MLP neurons of a small language model. Each row is named by its layer, matrix (down: output weights) and neuron, and shows model dimensions 384-511. Each number is 128 + 24 x the weight over its row's rms, rounded and kept within 0 to 255. Numbers have three digits each. A neuron's up and down rows have the sign that makes its largest values positive.
A block is one neuron, or neurons of one layer that tend to fire together. After each block is what it responds to, as a language model described it from the Wikipedia text at the highest values.

L2.down888:148151111098159116106135157142136118118146116151120140137150128138153117139148095117094171148126133104122128156121089134127135100095100161116136139153180114186107126172119127147178135155128129094096140079138164140132145139121123111197106103126122122154114124111135115118151129117100105142155131108150156206129129155141103123084121151114111133147110142097124110143134075129152157109084
Prepositions after noun phrases. Prepositions such as of, in, on, from and by that join a noun or verb to a following phrase, often inside titles or list items: "lower section of", "Times on Base", "Notes From".

L4.down14:141126095112112126084162097109153130149113125105120084130124122111140093091111156133116078151148115137105120095121106147088154115112120142141108132171141139119129096110136113096096149156106099147144136116123142128109110172137150087116158159176120149154133160053114157118119112151122169118141101132109130155124113151097106128128105084121177135102137118114115126103130134145111163136151
L4.down148:116133163125167116145110171165128130128144106112190145186141090096129154119154098156093100119122123110133115150153106126137077127146164134116155109132130120106118112164123136105137125149131098102111108097133115103121160170135115152114142132159143105117099098132101144111150118131189144103146141112105156096095161141081137092098188181139118165139118167152154168138127116142114137128108
L4.down290:085124132126093101114145130141104135104117128138153141085122154084171091136155092105133090142132091136098138157108136116121145125110120111152147126152147116136131100131138124117149136115121112133104162144133114108121122097121095142148097121179160101092163157177128110130135156166105146111086092111164113123132153102129139123140131111087132122120150121140124115141137143125129111114127
L4.down391:164120191133111101138132121157133160162106104120155118122133133125139157110130132085140112140154145111129191126096186095175159127118135164150137161111151156100095092137141114159151100118162126102118170121116141134149163139128131091157104077107134127076147088133137149119134113150140106091117122142107146134138106155140104134099113134121141125140140137156154151148086125115176175158128
L4.down456:191094099125136156103132129104130157147135175144147109144174135129124135143153175154151107114123147106097095176105149089146103182141166124168106105146150155130154152136136164151163143114110092109143144162141109123108118133133100137118163152166128143126181103128132136166115120140178156137087099119139145119111148129120111115133123127074097130121132139130096126139081138153165127135129
L4.down507:126138102127116112158127095131157130120170170122135167133111089078107118170094104167119110133147144130143120109148114131181134119123141155130154146154138114113074104127158145114136108124144098167139128147166161120133112132148110153121088142104170139145100122116101120143124138123088138137100142133123082179105105176124155135136147106140121114143131154121142155104130127118136141126138
L4.down798:121140154142097142120134139107119164148160127122126144117184117130106109106120105125122095087109157100127168140138117152114089148086131123128113122111124118076137153126155105126174149121103122106123105147139164140096152188123139131082061077125171115114104137088107101158133118168145156125107153133095118133138097115125159132112138097123143131095156158105156094150134096152120098138133
L4.down1054:156105145141114162074144126153143112139109101123147145173145146129152137151124142146124155106163132151140074134135126116150115118165132113112145131151113150135141114107168121131123123188145127144090141112155121101141114112145116169133151132134148073128123142112169124111160133096137093125154136111129116150108139149087114124127120130089135084110156088134149138099095124137138071122082
L4.down1115:095136155135100104154138135168110165153115096131126119153135123176144130095101093130111158141154151127145120145091116119084150165157166138126112129152135131109140134112099147110119127128160136124120152161170145124127146139129146174084131122132120104106127100153111129097123106145081107129131141102156139154102124118146100155130108132127109113124137116143140129144068153133130086123142
L4.down1131:154147138116115167144103118148106160157170144103122140159121140145129107085134134103143159126144160128161101146135117173145166145134122125146136111132075186149115103162105136122099140149151131169173114133128141099101114111137182198129162048108104122101166138100152144122134100131147121108118152171116127171137144111138142141128109148126116159159131153101112147112100113152080119082138
L4.down1185:147113122111120159127096132075152140116142122104156171120125122117158151112098101078131134147114110145101130115141097107143152153122123137132150137158121199159086162132073136131095140138139151125093082099112140075178153123183107106131136170123137144157122149117141135135147139101127056094149133100108089152110135126103124164149149090147190136155124126136075128111131173106104145154195
L4.down1265:112126157140132137135169105117129124160163103084100088142119121150103129111145128166120122100114169137129123141110135121167151121180193135096118127155125126148163141156128192113127168114118176126144149151143087125124115135085139106144104117161106115160147147127103091116130094123142147117125134061129147108064144146154142158147141109104107160167140138151140117104116143170106092165112
L4.down1408:149121113117111156066133122150103096175140128087152169141101123136158159141114127153138161147131144154162135111132122172162113151125128125153159143142168134145159133147114116148122144138145102141127137118107120103139119180119126163155079118155167136142160144107137151124115151106121126133135125156119159120111169087154098129141144105111155120157132129125106146093117129107161139110146
L4.down1412:138123162137150112089136121162154111114108131109140099104115126152107110084160128132163176077116137135118150147107137149113115137152165095097114157161145143111126119115122049159092147088108092115130138162183142111089107129131108135143144126114154133161103145150097133136125119086122143150136121086166096157116118130176137077150130124154144159104141123120127113147082150113093137113137
L4.down1792:158130169103147148112159128107141098185170202192130138149114118163141108136099145211077163118124105142139160120101122172134140119115126144123123129142141091147104128117096160142128151154136172135112127123127122099148124109083156118144101141168146090112114161082135111138118110094129112108161095121088121167107113104159128106135105119124114129120130113099152102152106156145159156116109
L4.down1985:124089113120133148113154097116143159129157144164156109136093121135156123136144091150134141112119132128106113171122137128132167144150165150172109105150146154150108098143116174166155125106133148106120163137144150106138133086092150145118111119118070164125171117090154136143143170135147168124145133126104092164107073109114141171100138095136090169126133118184161155145064119140167131133131
Prepositions completing connectives. Prepositions that complete fixed connective phrases, often sentence-initial, as in As a result of, Due to, According to, As part of.

L3.down121:120116159132127131109121090120137127147116159127157152139137109094153145143114151076137136147161136169100124104119122068142132129149153120121117176118113139124152128125125105109145095098096185119151123150168114140149112151122144150118071160161134113095114101130140135129096152127106062117094138120140145120127128116160115125182132147112126099117121138063153159159149140119134120115092
L3.down596:111169144154136113117119125130115149122133130130165112146113101139139118097152110145141114175141142141137112143117105119114136118115088164161155075152102150139138091095138115132129146136121122143114144147118104140098103118156109133126109074174096102100153119133124098119115158117104100092175097124166094149104140122139149117151123093106099124138093125107105118110110109149101100117157
L3.down616:124160111151120137129096080144120107124140128110181121129130137138098107179125128142089136158129086131125136115111162165093146132144161141138125104076115156140104110112110100169101192124153108120107107147098121128116101129163115142136188111105102132071101116144122155120100103130131145120086152149130100142164142132142170107112165145140100170155136151127111123113147142108147131134139
L3.down1114:143177114167127111143135172102191146094156186102161128135140119072131157123113082135111114158143131112064161130114135150136131135133122130144134064128097107075109124142103101116104097139132129131095139111107151155132134150158142120109115137162119142095128111099133125123121144143142121068110137132181151144146113154121128149135135149114184116157123103117130078111184149106132118147145
Clause-opening prepositions and conjunctions. Prepositions or conjunctions opening a fronted adverbial phrase or clause, often after a period, comma or "that": if, while, due (to), following, after.

L4.down214:115147109123092160139163163157161123124137128118159089159108127116118132103142146151138128121108122134118129124144157125154126107119113074097103100133163152091129099109077089149124156110138120154138126149132111141114132159112112113103132131132106117154109159126155161124139104106110123113148124142104127111151128128108120137144111105118111141146132111170100137145150138146041156140113
L4.down539:134072155130117094132113131137152142171141136135154145136113155168154084105133128107168087109114121108105118142155157121164105120133107113112151136152095135141131164148122086120085115153127080133136136142139157145150142118124145172103116149101110151131129156113157147093149156184136090178105111121159160157141161105109152102150143103121150153185096108137122118128097118137136122128168
L4.down568:095111102108138197113120123108088138135137057160112075147139084137119135104163107130152139156102154097113092119083099153131119141108142127095132140131110108141131145134155097140147104111151140143144159135119130115142126116131132098117152131118133133092131129123132181141098118102101162156109131121124166140112090141104084139145129128172128120132155146152150105117196181134130112121134
L4.down758:127109143100127139134133131104144114151108167151119150161158152064085155158090125123090139148077154130156116091138168105118107109133121136144185186144148151173131083099143148138094087126120145097133104129109141125093123153136154138125155103166140110117109178175144142065133109139110133135119107140113126114143143130103105169145086164139123126126106092127137080157171106128108129163131
L4.down762:117129137091146151081088121145116135112134113110103108119119109094123099163147107127124141182143126134071154098113113163079134140125086112161104134118149141121084140110155148144113125168153145180124146138110129132161124138159083112124114130162149122115115130090113137092155140137139173110128107092158116116141172155118149116135117174123102133159095146117121186084117094144109133130118
L4.down875:133093145102151107069167096153159138139108106128166127137145155103112109151121094122141149117145128159097147089127103130100108105124125089176115082143081124132141122131127130152107120134110112117160120176154112074125166094199119100110111131143119164145121118123140124171100129127104152097123120085144163114098106120138116140126092104094110108151101097132091148172127150118132140090091
L4.down1006:121099122082132129116174127103124121124168155156137141143129126100113121131181155104115173106155166109143173109113087069126134149137145159132115158163075138123091128105142121125120120097142097103096138130143114152140109133111155159124123096132173116149130140118161127134083119081154139123132094117154152107131097161128111135112107157129055114174130110156109125074183156110108109123093
L4.down1040:093135144120140148154131114142119152129159129146172137118156143138111172108151131078113148104098132173081119102128125116147123132134121121146127091140162159135134161151108152122097157106101099159119134108120143133114122079113139141146124113121103200136134116150133138110102149131149110103117137118108138151171079147113160132067153147120110160117144118140078171116163131128124114143147
L4.down1129:102108119096142129118156109121127088134152091153153137128123149127161080129136152128115130154137117148154152093145153119093107088106124109130140119140134150125116142138122123116126117181118135087142094116150136150091117171131116135141148151104126136146139123156101135124084156141107117170100189176135080141142124105093116075191105124119104112152123083129155145096145138127132143162130
L4.down1237:156135143115130170137120141132104104133141121156148111143120140178112100169120143155154138127179131110133140159136095133145132118103120077127098159128105123124144103137146126131081122106130137157157178164176147108107089102082118147148153139133133143117090192151137168133145120122111093122117120081115142130136133132144116098114115125123095119144125120119118144134155103095116097114121
L4.down1492:079120094129136152144112159124149167105137125158123146084136096160117159151132091128139161090106119169124153140139122109110176115126129143119149122111160145137123089141103169104168153135115155088140101130113113116133090127132113121120127160120144115134166130108136145089109147108120156148102118134124093171128125109111142114132095095143146108126162185134080129120129153101114134126068
L4.down1631:137124152157134148131141152129165126117099190164132145119156153162159133089137114103118115150119162140103109142128089124091150132130131136102128107078141159136145145127098154136146164146118127147140101113137132134082118131143071123172132132110118136137089171139095123142141159124148160174117169149098131137092136127108142173151119127128142124148137179158100133153101117080108116114122
L4.down1723:136122189087091098137184109122105136117134106124134115129152147122101112135135142159096135106152119146144110137099128098123112139097133141143121164113133132124131074168114168147123156143146182106128123122131139116177100111100091111109103123123105129116153123136092121098121096127150119122169095154101143102123096109095165124112108131129115103137108092137123097140085116149108101113131
L4.down1939:138126141116145154126139091120143117149153118136153141127089130134146132117132109118141135109153106134049106156159150102111132174118104104137133147066109101144181098113178119131098092118107137115166165076125114151122091156110134113156073134159152119089152143150137134105101103115165088138151117146113157114108149137139145115129113122126129115172107166175182110150115121125099158068124
L4.down2006:108155087075157113148169147141133105101144123190100133206132140097088122149123123119164069140090117128114116107134146100138148135131076148159134129141124134112108108108127097097159082138135111137111118127152137114155107133150113130140082100145113099126123120159114163152123127163140125094170138128183113141141090135104113112106134104103135151145166129117133123130123167095087145128131
L4.down2045:147148142084107145107110140124109128120108047126124120127134132142140123093144096134137136151135114106123104124159124126095144102129110134140203120140095135152118109130165149119063149121114161098119159164110132145127126131108133114114094139169133105085118129108112114136168082124125125135122123128137162136104103141087138129138170100136115125130156142149137135107114128115118123117146
Table header separators. Column separators (pipes, colons, semicolons) in the header rows of Wikipedia tables such as career statistics, election results and filmographies, e.g. Club: Season, | Team |.

L3.down167:167117128132152159115153177125133123117109113155140151075112101152157109140137149117153192134126164130124159162140115163144156160097124106113100173131147123116157170105067133108127090148122082157098125173111172081119121142128102145126139116107122128161102095139122166112134075124096147126102124126120044142104126138106102111117129129143105124112152141173125077095156175119113131135109
L3.down415:181124133129148139145131131145150135138122117175147146117145111102086120119135137121152100134149137155109134136170151162099107132154144161103085132123075169106134110109147146161073110102121103165071120143144105138084144141111121176105105105155148153116125144110130116152147134076165104119110156135099085126119117153180115130104103159141072121153156115154130130149165092153121124146118
L3.down488:108086092105125144156139161128151083122093112110158135168134118124137116164140114097132125148140123126113122110141138139079081109102109103119122159131149136133151150068138126078117174140142130085139081174088093122123101113123093108119135127122121138141130100158146111119081124110130144174132142143138146168118103124154141163134100125149099084172087155141134164076108113128099143161088
L3.down1292:134132134100144146120108113139123045137110155157118165112166120121169116105146107107131100129164193148142128149154104164123160092157112138176136145102130178129119082154118123163102102112114166145077114168167145123147110153125119151111156096109154105116155131156148132118102115127102145138120164134114125118187129149090146107126127143120107107167111121111106134132133175081097119161142
Table header separators. Column separators (pipes, semicolons) between header cells in Wikipedia stats and results tables, e.g. Apps | Goals, Party | Candidate, Nation | Gold.

L2.down1140:108129108119157086135129126130159080127157118106121111115177130092096054120140097112151135113124141122151096158160139141109127108146084168130124159121136157140157135127129141128131110105101136107150157137082105163094128141122107125093156145137189140171103131112136106114139122135177109164108167134142086144110121159135133101160123100136116124120088152161129152122076120193098130163130
Table column separators. Pipe, semicolon or colon separators between header cells in flattened Wikipedia tables, e.g. Month | Jan |, Title; Release;, Division:.